MLP neurons of a small language model. Each row is named by its layer, matrix (gate and up: input weights) and neuron, and shows model dimensions 0-191. Each number is 128 + 24 x the weight over its row's rms, rounded and kept within 0 to 255. Numbers have three digits each. A neuron's up and down rows have the sign that makes its largest values positive.
After each neuron's rows, "fires after" lists the tokens most often just before its 100 highest values on Wikipedia text that the model never trained on. A number after a token or word is its count.

L3.gate655:111145120167148147141149106168121132122140110191204135140108107147091085147127144120136091150114146137143109114146117087107141115114082116124109170138158094106129114111101133144108162145139097110143131112152113130114105141153103123103157152137099147098137106089120129110150094152101119137168141098136097136139116163146134127119112117116132127092111141157070156110117170148137112105105133146102129144188168122123154135144119143098132132109111123120136090165149108124111143138138151117102153078138139158157153129072090114119119147111125153072152096100115060166130121166138112142
L3.up655:124135117138175191110146110128153126124133114164160123092121106129133083164147131117123107145125148131120132076135100099091155121127092109120122148117137093110101113111088170173132160156115062113135136087135115149128100143130125147124170154132107153104140142105138100091164112110117106153117129108141144096127065119123112144095107092122115122092087156159113119146140182189096138114108138132122142141156162120117171141107092112116120149100123099153110078171150125143093129122098118118111156085124124149141160123126125120095136146127155156116143078131132085138158107120129105134
fires after: " C" 36, "C" 15, " G" 15, "S" 11, "c" 6, "G" 4

L3.gate626:147108130130098194119140097169159160157077124136128138142126126128143125106132182140112119131110118132131110136136095136092143094109142151131115146132157101142108133086115159121107092127160113115121145124108117084089137135125116101080123150109101086160108108110113137115140132154102187133110133141092083140123112150113143121093085145134165133093113167130102138127134173144162078116120141126097154124116130116154147138162153158147158134153170132055117125120119088128115118130142109108110136113121087131156121078084083103096110165133085121112111104122106113149158141116168144139
L3.up626:145109132129133169121168110148142153119138118152127117137132126112120087102166178118114086087114105136119108129092085128091169147084155149104126158123150082135109133109125130121101114108145103123096176138099124118114109139122108118131118166100111102135131151121130134105131123125073187132126123136113104134119100169123133161096080109104109118105091156090109159161159154156139081175158136127110171152117140138117125154134127129139131144124138110123115115153146090106078098127132080104098149093131106154139135113114087086095099169154091141122143142137105120151148097078142157151
fires after: " C" 32, "C" 21, "r" 7, " c" 7, "g" 6, "cent" 4

L7.gate207:137118172097072185126131108118129129126146162153129096157092164144142127169141091143118111127111138138116118159086101136162130085114117133121126162118145121150120090117097127142109091098171126114101164117103139121120144165140123120116143154084097110121086102111137103171106141122087092101205129151125123078129111108152125108102123116131123114162118127121124064125126155180142103176122153184121155126130095146123129152166131117118162146144122088089145112157116107128137142120091128170131156097152111140132157132111129162105110146164128123115128153145122168128118131134147107114
L7.up207:131138117101087144160117070074145126116144134150163144129116091125158152189136076124156123102119121132114107145103101157167163096148108116143120159146119128157158131124127114147110111097171154135102140129124143126129123145137143136140135165086096142119117133114134106147117128144105124106165120134144121139091152131108144117126133162132171076132094121134122102125126132158153084179122140123105136154137113136096110104166147105156165098114130081108154115138103101096119100083119125163127136099115127151099161125143168129120106179177122088113120157120159164094111111119118075181
fires after: " " 32, "\n" 25, " B" 7, "•" 5, "s" 4

L3.gate554:145130095147152128121103131117127132121115164138118183149094157143117102169135120112140141093092097141131182147078115092118150143127142136131132129167175142119131104123160162082075116150143133078160103113122114118084131128118125101113134104182094146136117153121147110113136125144106089094141154175109084138133168140131138118110116111129147123161134146146114112103136121173151079187122148164091159142141125140127115116148118137136155155150115121145098140164138146137138125161108095175130104091092111102143120120097098127111162136088129189106144112152136103137136121118130176117
L3.up554:169128125133167132127148145136172153134131162139118148123123128107162096161165113122147132096102102126120153135080101104120171163103140159125105122131144136129111126139123112088109107120133132078145139116129147125124117160135117091124152113157166132139127200101163086079142115119130117110151151129104098117144114155133133119110105103116153080136120165136133150147124123146126063188122136172117178136122121132098129158127111140154193170133105108144129136162168122119092105177096113133133113110122128110138110119114094117112145157104133178086181121143152123119139090096137157144
fires after: " C" 21, "c" 14, " Ch" 10, " B" 8, "g" 5

L6.gate319:120136130161116136120119130127130133120082131120138113125086096143097105114102103105187126150139140125107108180115087133220162124131116120144119142125102123152108120139125115176121123134100129109124134161176124124158107120179173074130121169148090119157142145140127120120132093141172136140155137131135100137115141131156174172153079102153142107163118122108107138135128133109139118149138144174149146143136099136115135125148117107134169125150120123104199082097138114138157102126098082154134160109120155123140128149115159182148092172153135126120140140103166118131127128131116156099
L6.up319:121125174102122126079156147175109149126074145127134084118142106121141116107152150167138095159135148106102123172105121141156160128125131125098166140136104144162099108138120124157132100152121087107135141124143131141141094147175165080125159146146126108087150129130148127122146142130129126137176163125142089115125170166149142170156102114114127108133130149102105148157138115098151125123108120176098171091131129094148144150163141113104176108161122124102189124081156107166130099158130111134148160137119139133131115153101137161111071142159129152160153134115130144126106110112089138154
fires after: " " 41, " b" 14, " c" 9, "B" 6, "," 6, " C" 4

L10.gate321:151130127169131123132164107142046117137162095147118124082121098148146080158105121128140133139136145124134131109107095149116206136124129117129110153099136126101102131121125148124126154122127123093119131147159085119115167124137162111122121097189117091096104150106141128128143106173159109095116139141134101130123136110149139142124083129153142098169100120103094127116136143142104104148072112138101144119185115120124147134154133127090148167140117145115121121122106099133106111138152128156089096161099165088120128154131121144075102154149115125131122115159068166158107141151115112169
L10.up321:187151094139120136132134074124102153145151096114145153110119121135130067164092125152124119116125107129093104106094103141108178135152145075154114157129154115079126132125147131120142115154124131135141130118163094142129147125153112165118130100154118091112106130112140099137112172116149120066123123133102138145145107120119148131136133147137130133159112097123105119102140208120118125104094123103144161126102126121152185144146157143156171202158110123118167134122082121162125127089143127134127118144129142109142086113156115104131148137101144106106128181149096165152145132135125117174
fires after: " " 45, "/" 5, "-" 4, "on" 4

L10.gate6:076130137160103159096139130123144159124151104146167137187125119119097088139120153144143146123109143100094180198079096137152143093100096127132103143142135147156169139138165130139136095126143128136137120111152094144116076130134104106123097140135126092129124103118123148126135149167129131109137137149151127109091101135137164109148131142114163134155146103100143113102137121165100141140113099126162151128156136153135177122134072114141137184130119142108120135171122122146095177104092124155167085150085129139144163147102119129148114166111131164120147152127081121127136174146128120158
L10.up6:103119125202139138117135133147146170120110111131148156172099114115105104070147149150155166134127165108109133163092129136165084126129134113117101105126130135130151171138112170121173130118147118106131116082169125132152110143116094097145099112144129123137139099169147117135138172136141120076128084110178110142111112157109128105094126106154135092159116100113144124149110137141093129126113153141124153143127117173114178142076125133164146111171126181079129132144109143126135120144093098148139068155139103130133123109124151095103137131087119147115128085135112106142097150158138142120
fires after: "\n" 41, " pro" 20, "|" 15, "-" 7, " Pro" 6

L11.gate447:116111132104108130098074122162139140098162177148128142118142079111136079117129109121120119156138123143162169179134089110171149083144105134105117105136123116134145124146123112129083134106127118093109126101168099133133099150140110136121101126114121125109089129128126124100145100165138116160143110163116123114127144083118138152090083107133124105149105191149134121104132123141127142112121134173103139114180124154154165111129119111098147098136173157093087087135139120112125161111155132129128137102139127099148150133131116118138117148171066128057131076165110112140140127109151080125
L11.up447:117130168165142133117144111089118142126127130087081124104109104142101128148179101138139104095145143124109102189134114097136154096131112138147175126114107122125176164138124145119137118099137152110123146119148174134135078161129136120148122134146167130115100086125135144147141102150112108127155108105111148140151107069062130140105134134122147116099097123134124069133098128133142146162129129142126124111175133117126159163143106136143142140127147110146101111118178112090143156134138166110115142084119156083150156133180107141156139130182088152115129117148175125135149115062122128102
fires after: "\n" 29, " (" 22, "-" 7, " by" 5, " –" 4

L5.gate81:107112150145089139139100095174141123150136103140139130136157166127109097151092138132183149131140115126117143157104137127146160097108109165119150146103137136169122095136114133121136153133157165107140121141160104138145110171213128120075141174130105131079142150083135157171132158148109151126131116174120077107117132093159134116113093100191188127114132124158139129129124122148153166119127124131120111129144125155135152087175135125144142099141112132136147117158097143101100105154107137158154150099158116122158129119124133123151092131091093098112153149140125139101126161159115109137
L5.up81:128055159104114135154130113137126166106174038129122103125146139101097137157131117110145133147140123079113111115106118116128133126094124158121145177150115123153100115139136120141119135107158181143140112140170137156163139126154113141091112187135140141128135120111128098122148137100115127099112088117094094171120159119115144156110139141167160113110095151157116105127150131148174160133150138093144136155140123125118134127174118118154133112148120107167134164105099107111099088084145122124112124150125122080117144124118170084125132144116115113121159158176143118143142125132080099178
fires after: "-" 25, " (" 25, " \"" 16, " un" 11, " re" 6, "'" 5

L5.gate568:125132098132109127133073069136118133142140141137110163125084153157150121101095126178097111109095140126145173124109113125147136065108123129135120139165124121121131107095104129121108135167137177130141110123173151140139134143154157101116156114126125127156105094089132146136096096133104110133096137153155078114094132118131091115131100093107168178129167164109110127096156114158149118130155096111109140121130120129163136121147132142101184156148132122141132140132142122125123126142156148124160167132135081097113149141089151158139134138138093107065163110085092132159105126121084085137
L5.up568:148115111149120126128065094161144162146114156154120153149068160124141126105132091159106094101099172127144140117099112124121143118107170122088098118152155142112125117089069126088107153156164153127131127097167144122167153120128124148089115116137102128163094112100133129119104112115123080118115101136137112155128124114108124098151101098097145182169157118128129135115144133150127132115122133113108151136101147093150131142142129130119196164195132103138123115101133127120121134104127157159162148136159095132161149147095142169115136136142101127086156105094133150152107103138102085126
fires after: " I" 17, "I" 12, " U" 11, "Y" 7, "L" 7, " Je" 5

L3.gate184:144104131136120164132124108136150095174105117134118120119120136116115098179124121113146124152094144110098119151119087127085150113110088107106178161127130146132111148146102148128147136142115163112114115172146075157098147114176146100139154120089088134133116142115127137084154086118103117122145153147113095109099091119103176138177128127153116121174111166108140133114154141151163126132115143163131113118133160111090135073154096113159152124175141142131153114127119114095150145143146109190143102083121123157137153116109128155138149156110121140121120063150124166119151118111125120071
L3.up184:098158152143161163113163116185115163113136131130153122102092145101165108097152157154116127130102163090140123117132132120127171132159113121110155092123117151141155184121073139148130132092113104111124151134127160141127117155127135125146144178112148125171123093142161119125130124105100105166136105082128153147085110157116151128124140097107103107112135199095114126169143110161130149166149176170136158142131114114165112095103138118088120132153154142098125096152126115133132132159141104200140144108111142111113120157159136114119156134143133127172171113116134130101109157106128111118
fires after: " st" 29, " St" 24, " b" 22, " w" 9, "B" 4, " ch" 4

L7.gate663:127126143161082112108146114188122138128109149136115143118106166133128151141118130143125116137093173132154190124083122109104143123090146142105127116143128170163156141142073114166083113101156137104133126143117120122115125087100158119111108129132115127108110100086075100123133131141132131102121099167100124072115149138145166117108123113135131102168143138123092113123141118182094132122112119121107139119125127165143101125165130109108169111175111141149126085113099130170121141121102101151119117134080156110145162109107097127087128117117112183107151134169106127073112167110136088133
L7.up663:122096167160098134128165123184168125104095169108105121142117162114132161113126090119124098111098173151140175097128138101134144122093118144122156111134109191159114140141093116139074089116167149130144155104105133156132155111118175114126122119102128136124103118110124085128145105150136114151129091126108133110135123098118161088138118133112110117168125144132104107149102122157097100164115123159114128144116112121167090138137148141118178127151102095102099114107114161166141126137078101151114135149122144107130153120114087171100129111076112163103102172143118118113114155098141102096
fires after: " H" 16, " B" 12, "H" 10, "th" 7, "B" 6, " Li" 6

L11.gate383:097123109106153162094136138108099145168156099116139107137120119140136043142141165099142130146126114084087149122114109106142122126141111120128136150133126157106178142126125166131104076139149118107130141118151096110124114154121117125137110146150125140151127122108128157130096142144140153120148105141165091146096110113116107110121108117136155120094122131105127163086130123100156147118114144132137125133157186153154151120160140103137136155154166171139138165148173145205160163085110104139117130137148126135171116087044125118148154113154103161134150117133099110128139151143125163171
L11.up383:094135125132125162095119144137143111148145132136126101145095115080097089146145138128155133139145133095119118136149157119140147156171111162149108118106101134100151137154148163160134106092103091141149184116149103149127079139145137099127131142168102117176144119160131100123116141146121125093105146177134122153119154130118148155129109134136099138148102155126136134110157100121146100226108159144135146083136157101132132117086130103128138104108129161099116164113084142168109161154144120120116103083103126119168141110080161133139127140106096145084130082133127104141099133101169138122
fires after: "\n" 84

L11.gate222:102100168134138107103121153150114143167151100154114143165065113121134082143137145139116143141126117076101142129106147084114163116117131123126106136137125202136123106110115142151112062121157127147145113145142112114117131150133165149098109129152139105168117076111141098150130135144148127085164195114091079118180143154107096105100075141145134110106127118148124116118098121106146135133104164136134104094149106155122147120143134097140149186134095163131147167122161126142114156119126138147142114124142114121155152110080105153124112150110145106121124123177124128125120174148154135125
L11.up222:098136137105116132094130173129113118132174074166123139126115132134121095142080135110143156158129112110131112144187156125134105135121099193133102104115127167102119069145134118130107105109151104196110094126129131126110111186131154127090116133126123104151114138144141131171102137138114115121126117137124136103139167121153123162127070095108120137159118135111137130122140116114118147153109170155120091086162143176140145135166092168142132154133132104105103125127148115080094132161125132171105163127113171136164140139114074128135106160074106129126145124137107107149121142119150152152
fires after: "\n" 28, "==" 14, "-" 7, " de" 4, "le" 4

L11.gate0:136117154141092186120133148169157145147105141135143110140110106104143111138126137122151131113127126105099146155113130143082187092077170159108144164158137176192133153119158121117120111088113122086132121160146103117088142171123139058113139119144128108148096119124148119085121074128144109147128185131103079126122127150128152134149096119139135135114135171117115110142147123139163108153124149126146118127139096162063094127118125119147153116111138107139133104129129105125130114141159086146152114123070132126100145124106105106121139156152120154136067093133129158161121117117140138132
L11.up0:112137134106147166152154104171163137159091126142112123102101133126102132130114140166132095151115139129112135162122117121127153125096124134142153154152114163145115147107113070151141145106098129097124145162099120135097144105129098075099135125108098101107098139167138098109124097131144081148107134118152108156134149187145139130139107116145107118115111147085089164150091128115152124088170160119148128110115135136125121084124136113162147119143101139089186163081133116143179110144158083157153082123084123091150106138133138096099134162125164132120132093157124116141153137092167148121
fires after: " b" 26, "B" 17, " B" 12, "b" 5

L11.gate253:122148119118091180124151095123152130128138089109113091163113128165119116144144139131109147099136143151117126140082165138150123086131118141191127116135144170123168120116116123118134113133131117164128127118170117124112132162117123116153085162125135107143123133135144136128111172184162156113195154141121103130106133136134104138121135121141094135138144159078109135093138166163175155096116140172134134106151145150119180120115129087156115132173167153109108140139122187143166133160093157162132170122092134141170138129114125162108088138170096149122162100127109124160119143110133133142
L11.up253:118148114116159161120127103116158117083133123121123157156066115117111092109139172105142118122099153149115129148087150121121108120154130116154099155113135128129155109131082140141127122102136118121121105120136122092130127147104120098118111121143137140184147124130162113101126147131145138129091129166113088134108156170121100151127141086147138131150145139105162084063148137165180151132118138123123136189172170127159154127102090089145139124160176139114076111132144124136135091139109168173146097144090100113170120160151119103132146105119118148117164130146162135126145101161122074134
fires after: "\n" 20, " (" 17, "." 11, "-" 10, " sub" 8

L6.gate157:078153099124152078138103118125064133140143107149165164132111117134176111151092080112106150120098163141139186144139117098132155122105081138101155115134147134135101157121179124135133103137166119157120134128143163114107122105121142103133119062088118091120104111102104154147150128129131133117143145130160113134128100141134119141071088120107118095139155139101121120119182138151138165141129083162142163137117123169126150104144095094135105122117148121113107111170119128122100146136117127178113113109134092132133154115116106137102149115155085101121164093087099118139096140112111152152
L6.up157:144098106071168096135097146151138128120141164104155110138136146118153100122115103142105156098141163100112089099177161112145127142152142156111126112087152129105115121150154107137152159159156115142134114127130111118116087110106123119140131117089109084149143119123080173116132124117100101108111127092104136142145134122161131148145106147116123137145153172144111107125136152120107119092151105184119108117082114154174152103151182131146073091144116151078130122167148105132100133130121168157130137108133109121139172085131145136142136121115074081134156135091123147132147181121118120159
fires after: " Har" 17, " Mar" 12, " Ro" 11, "ber" 7, " car" 6

L10.gate455:114108115128133165126140069185130137116131102173120098167137124106129100145159112134116159157070112081124111164148164141140142138126119155111119142146120148185153120100152109194148107146133126118114129142128133158088130179165115118116125134145136115131112136141139118123092145156114138160152127103107110112082118113122128152124122124102157053149076167129133113132153146164174120113116113120120135123164136141100135158144129108122110129154140101154100138134144109128115123139105125159120141071157159083128129129094084107096108179139095159094141117139159099107116141152137166127
L10.up455:096152107128094163130121106135126151103113121153104077135133091135151183145145127153115143110111116111134121119067157097103132091116141088117124174168115145129129133098111122122119080142135136171144121109112145160134144129147120119088133124141134135142105104115150119117126143129110134165188105138097123128117112102085134165143179074128173138127095102113128114129137159136172128154141129084124127114152079092083122151150088128167119132155136106143094132121156119113064131102117106099127126140126202133126173114120105128174121160151119111129127155140161157152115112143146118153
fires after: " " 26, " (" 14, "-" 11, "s" 7, "D" 6, "20" 6

L7.gate655:111139146136091142109140100141108105125132113140132142127130111136122111163059142140104124125090139129119133159101088090146114159104107135140104179203180073156117120094114136110092116117126108170115114112129117095098135115146114114142136167114096127158090124087062125123133107148127158088123141115147101127119126121153129143114125151137160101116108159122089111132129120130116116154130164117158116124167161136112131145131109135126132139175151107092155105176139121137123127110156113126141186148103162146135127133079088143124116156146122153092105137112083109124157131104085185155
L7.up655:168121151140105135079162127127101105110125132111109122105135082130127097141095153141110127103093134105141114130107080108163093155100140122126129157184172102135117144116107108127106142116120125167117129092142141151117121107109134124148152171127095150153087120098119144108149123115101129094126102109112102135128126118151087136093124134100131089121092151123090110148125102124095134144143182115162134139147187106132117145109108148096099084143104106100132087150128152103116080126134097118118161135154141166104153166083095119118121145170119155127086160113129129153168092100079167136
fires after: "c" 16, "C" 15, " C" 14, " O" 8, " A" 7, " di" 7

L7.gate408:127118175134127115135123123134136105154094114128161131144135093138131072123100102132131158133098162110111109130140114096203140100116109118127102154175153115124131090132137171101108112117144144116145112146129131143121117156153152107084095157125131099113096133101127115144080140161099121124135157146140095104067133106173152134144103122146147144126115119093092093085110122127156130124129116182144096090123170117150163140138140082155157141108139177094128162162125129135160176079119142153130115110124127101118171089103133179135130162135121138099161128124109128175120149134143143116
L7.up408:149108172135143136105137136133147121141136127118169143162121097114119078088143091110110126131133124116145105099153160106174118132105091130107091125130101106091128093111157118113150152108134130086117112127153110157108135158111129143098145138131157114133098167136148115145105133150084109159118114126147126140117158090153162088172085140139132172141146097108130089096117091103153165146109115143121101075107182096169177164093141115170132122082143158102114157138121154122173133083136152108118113119134105096137172122139124171127129148154093119125158130141098123152147114113142158137
fires after: "\n" 20, " U" 17, "l" 14, " Mi" 9, " " 6, "U" 5

L3.gate225:110170127151104078133113113122128168122167122157166157181162135164182133135116104113171167182145132105118131152123125139145120100116113183140109150118132123106115116127146110127116113098133088135136110099131103136131113138123118145120107127131117091101140148138157134132074132165095147074135127133112154139090147149131158122159138098160152149157118108063144162101121104127135157119107170141159178125131155144129136126128101150135175109108147134129141138134105146160125130109161146127166078135100106101175148127124134107142140122171074140107145075146104093133108134122153155130
L3.up225:096172139135075141111086106116115164096152123138138162125140147142164137125119123127178180129182138131147115141112135137147106100117103134149127138093119151088121101126141132129141113092110082115143101084143110118148124118135118141117152113138145113121127158153177124160079137137116118071150165159126131154081166117148124153177120099137126169152098120087135160115143119139147123165107164136141140142105144133147144131107107146125179131085154124121112143149111142147145129101149150113166098130074094123127127148125137111125130133150065143106150114119106071110120113160137170073
fires after: "\n" 36, " No" 16, "e" 6, " O" 4

L5.gate667:098152096150097115116081096139140149127143134153118144117104154144128095109098102114108116114144173116101168142133111116155116052118099141123152151128146136128126129111140126129125106126119121099146124133131120117138162135146154073094135133163118122162114071119125114125115108141121136136142173147115076138051142084168121122141152103132134144134149128160129116066159121165175101157116116112141122119161122184147088107167095129129116161134136142135168135108109087103118122181177126143146135123093104100119141139073105105144118136097113149138138131089120116121104132167103139133
L5.up667:122135133158126158109072148133163128098098142161108140087108160111125098109112130132100116136161163107068136116148123139085119092163113161137165104120088124121130134108120141157137127161100105104117125113170149072116181126118163125146128115130135161143144100110147110137096099120101131183118140121130089120117123085130143144135125117127101140132138114179131118102097121167142125131108082125084123122127133161140097120107155156129106145125132135119161146070121085099114188146167127124139154101157089126085089107122125107143101117117132113172101118089124126101146148175109106135
fires after: " La" 22, "L" 15, " la" 9, " Je" 8, " Sha" 7, " gr" 7

L3.gate139:127108162138116162154110111144169133111113126111157111178142141123114116128142132072157116173126129104079157153105103096118124086161121157138104112134137108118098168125143129134128128137138159141147109176118133109134171108134123083126087096120109115175116118111140093092128123117165152133125150159131081141115116065123125105167130128122153122154143146127129146112115115116130124129100097178125142117133085143109110091186139118144096149128149122111197181083121149145132131188106122159172140126112109093132127114116115159135122145102094124110124183122124103115096158122149127115
L3.up139:141122189105103100121153096144160123154111121132126134145124119121174150139126113136145126168100135133102075085127140148110132134131143076131081103114168121119091106133118148118120118129128146149149092122102148131146158113080152096117133141146136135134132117143117137131145089110108133127098115118123149162103154110118199118087165141092165181140122137126125149149123100133184124125143070146116137144088121113130125116178136125120115108126131145130158079108123176151150083113136115126126126132099102102121179108121129209132112147122137094141107161131143152109177132101138140084
fires after: "w" 22, " Th" 17, "el" 9, "sh" 7, "th" 7, " Sh" 6

L6.gate86:119121135094142100141094129145113123132116112175162120141135126101151117144150121151155137114114132113121203151143130116096155077107111146146142140117140156172125105135120143115113118111154133127097096167150137151151147120126127134141156144094100130092135114062137137139076119137109123131125176105133114118096139100155122144137118119108117148106140168181100097110154105126101148136130077145139137125162095163120102144119098042124137111113130097172101147163132152126116151113124131169135075150139136107148136126097156139140118073172147136154151125111145134174136121171152160159
L6.up86:153110085148187139103122143135142128122126126139146123140115156133092127133135123162120157096124168134130138117139126117117082118173074144135130094106145129166139084159121100112123115123132143095119141152149147125090143138096137151101093144126138147161133142100117129100182131121103108169105156104122128144105125133117178104099077087111101129182102150155124132125136125116179137158113087115110158099145086160160126129102099126157107084150151156115116133131114098147145156118152126120129113154138108104161133108100085148118129097165096117138126068113083110179097130135113082142
fires after: " J" 17, " Har" 13, " Hu" 8, "ri" 6, "o" 6, " Ro" 5

L3.gate291:133099125160146131165141124173141145122117154165171125103136108129117106128119121170133099139112144150133143170126126161120155102105120155094111166118120151138151125134080157091109126142117148107113103143154123069080164126104177080119131166097117155104114126153143107104124094124097130139146132151131098176108126149153137115119103149138183104147107171158118154137106095136138105139154095179133146113139136140155148070145159122083147129166169131151143104121121106150155110169130125153151129101110117140173144117139111162098137166189151136120132113157135124156145160129117127140
L3.up291:136084159153148170161131138182146170107101150145167122120139141121138110123150107169149078111094113152146121135115131158113165113097151156093128147118126116145150115137093166122135112135120159046154133141152104075097158140112192116143104166094131143137141154161178109079148108122096111162126123121104104175123132157147109118107098116113135106125107152151094138139104100137131092152134122171141156113141115138151143122143166120097125119168163133135132114111097105144139114157116139137149156103121109142176145151140121145112122177149127135122126116157137120155116127133114166163
fires after: "B" 23, " B" 14, " b" 9, "d" 5, "|" 4, " John" 4

L3.gate685:122098131114103140128101122155080130151199117169146124125113114146101091116130132123110115167127118068102094161117123136146082116161130158126114147102153142118169130089149167091127075087171156125130138138137112106122154150131133117101131128133111101144090141139116146161131114149132181117147139108125122095147129129133135140107113153144126123153156100118125128127132179150140151113076168166115163152158141120114113119183162142144149154156148141117191158189136103122120106109117119109160114147108130140095129100106132108101124128127071127135124167101142114138153112141130174159
L3.up685:144145123145137151128147138142143110113119111131073162144135118111125099114160143093136128130090102127092110158089076107169136132106113133106182103163111119120089138106125190118129053108125116135144163149145121100164163121129138096155115113127135108154135145111117115102144152090141153143103160136128107092135088086112132123161121146127107090156100134107120166122149142166150128163115161153135148092126155156098126164097081136159124169114147123158154163156129110092115112113138106126132127150136131127135116119089155119116125164099052133120125136120122097139170095119109167141
fires after: " c" 26, " C" 21, " pa" 13, " Pa" 8, " p" 7, "re" 6

L10.gate28:129127157169120104159098082132140101159154109140132148105150099127154129178115144100145088095086128126090114129103114145125137134125129122111115143111148173111121138115132102129146148164142129128142138149110125159111108125181104114110131168162110104130139128116146116113082119127140119082154165112119105116140118158164139164132087118124104110157123158126110091139138177127091122175128166130140122134175128119083121102132155109118171136117143146124185157184093105107095126107098123172123111158136100094133172145132136094096138108145072159137171095157167134149138106132138105138
L10.up28:098155089151102162132135085114128126123133146149180124131099103136162126129160153079147093124123132141113096132134107160138153136112068113106123167107153117132126158082129122127126083140155121147136164100105144128110115132164105131127125130159096105135157149101135121092156098113134089149108130140086157121151140098143154148136138139102129176170117066075123079110168161101140082162133153138126139162124124102106179140100157133140136162126140137123114163184109118128114103137132118159146105128136146099152124142126127107155142090152114122139163115151117130108153117125087091172
fires after: " " 45, "-" 15, " de" 8, "d" 7, "s" 6

L10.gate337:118153124105077113154099119124113132165117089169107154106088121111154078141116128110134133097087124131110147110148086119162127076135148123118136165162172116117154131116127141107108118119155117118152120166107089134127134127153162138107116116140137080121072084071128122083122132141127131121175102191121125109134136116120116097126125137144116098117125163148125150110143163158151142119115122124130141076137123131160105154151107129148148183151119123151157146152077136125124117101111124149147144156100167096172150115104142166131107105157090125111131149104162159148115115095129076105
L10.up337:141107111129112117124136088113109187172105080159129149135118124120156094162157130175133102112095081157119110165096102116132138067100135127087116158129125107073132117094090109128120101098130092108136098151139089137160142108156120178121111153151129071127118123074137134102137137125144108123165100131138170102136162107127099095129133121139077114110132154147138140150153159176146164140137099135108165161127136105108115164120112098152193147150118102128150119136122131142114109077123115139110143148117128123131148121151120116134095141159112103130115112126163164140129131151132109099
fires after: " " 45, "/" 9, "." 6

L3.gate249:139160158139130157153135130141114094130113106143150125188131146102147141191107130087166120178123129129131140168108077124177152129066096138101145158126178099130088099126127171131105136147081124103095124135137120113129140133194116083126126126129095131090133147135128091115131114162145152099129156121117102061125107133140087098126120121122136110151112149117152113072170131117143150115102128122126153135141188130138171132127116134149170124138083121142145131118124116132112102083113154134148128129094152120156133118101106091119127140145116170106129110164127096146121125154143139125
L3.up249:148152109144157124120164135144111115115136091136121115110117135080151121149100101103158134114120138106127152122134138120114163144119090093141101131134143141123112087162104123160108138135091094078103119134184161151095093178153133099144168121162111142123173127126145088158129127160092132086130130110128123142123120104135117101126119096135103100135121146127144112139150125114115090157066105149112156153148150104162157124115147128164121093147097117150101089140131084164118149135124097121118151111124127106138130144142097101123167099186158180161140090127121114070167118145116083158
fires after: " F" 42, " C" 17, " S" 10, " c" 9, " f" 8, " sign" 8

L3.gate694:089140136141099101129116148160105112132109104132112153149093159145111112088107114092133115145116107155124111144100087137137136134087116152169127135125134122189114092149165142123095156153126098149105088122163117161140113133162137116094125174120096136129072143125078128093125091145108169122125128130099086094156126087150143142119128127090171122118105118131091147114133119160219115102127153087123152134170200156155119132155096156118113147127123152131114117134149094124133111099089119135128153128120104118169140144126131135133091131113090138112162117135121130136098148104126129120
L3.up694:115122121158131142145175089148158115152170071123152121119116098077115084118153134117146118142163132141104112160128098123112172114043138158131152120105116139147096104172133120145123142130145064146146141108154115145113090150191088133109138181147113112111140146119124122132143134091108137120131137128094127112141148098127128165159090108127122107118099160117092144151124121180121129170162177136163133143136145152134126135142117135144121122135125133135122116166130102133103101120119094171105148129112123093130169114148126094107118153128099061126172130151120154143123133104141107147
fires after: " C" 46, "C" 16, " (" 12, " \"" 8, " f" 6

L3.gate22:122123155145125151174142145127123141148122127149126155126113137136144106134100156089107119153121109104118128203114108104143152141125119136158147143120144138099125150120125146150077131104147104130110122198162132113096131138119096102126121145112133122139098123119091119112135068119160150126142119142094065085157128117132123165108134141135128091176138124031122115103174138167133154139085181113102154116123163141083124096119120097146143143122115122100132099127091111109136138117106110159162138133113064144119152125118115097119125155125108136114137139153096129085135129090112131097
L3.up22:131093159133123151141142132126129156154125152162137161114111155126151094105150151078107096131098116090112113172100091081135165143117133132123141144128143139105103166117110119173108092131120112132134129154131137104115125117103117121153113147091148114143112139139108121091154080124136101148139102134129085108146119098123126169112101105097106101136124111068136132129183133182118169129085166120108190121123147149084145120090115127143156133106104099108159107159101120101117136116095094170175157132118108140125153145111134096085159144137086138125160141132078146096144142130112141101
fires after: "it" 14, " f" 13, " C" 13, " F" 7, " W" 6, " p" 5

L5.gate69:121115173160113145141168132148153160181128132128100120177081135113111115140103089117160146123107150121117170151119136104127163097085125163100108148161159128150106104079139146144123146067128143109118132167147125104095145142137144108138110142116113133129126119148102116134068114152147143135110133147140103086127108124123105095116135115145136104148118156144076136116131102161152088148089138165123121134124168127136123103163092107178162122160122104119124127120126112187145168098105118162151144112114116095111149101104124096087145117115172178135153109159107114114166148122130147109
L5.up69:128113159150116144150176144109166162151112136112108125177094164100104151113110112115142121124122136122099134158104138094120155095084161126080141131173134121134085106112133134146133160093097113140123147135139131089133146146144122104140123123125120134123132132140109088093073085100151139135110114109133103085112101157106098113108129111136099090122129112152090104120156098168140103164091155136121124165124174118139143149140100113168169132152120086139116104116184132155150152097098111168136149112110133109146156100116146082095147097137175184121149126149139129096136137124143161095
fires after: " F" 36, " f" 13, "ed" 10, "H" 7, "B" 7, "G" 6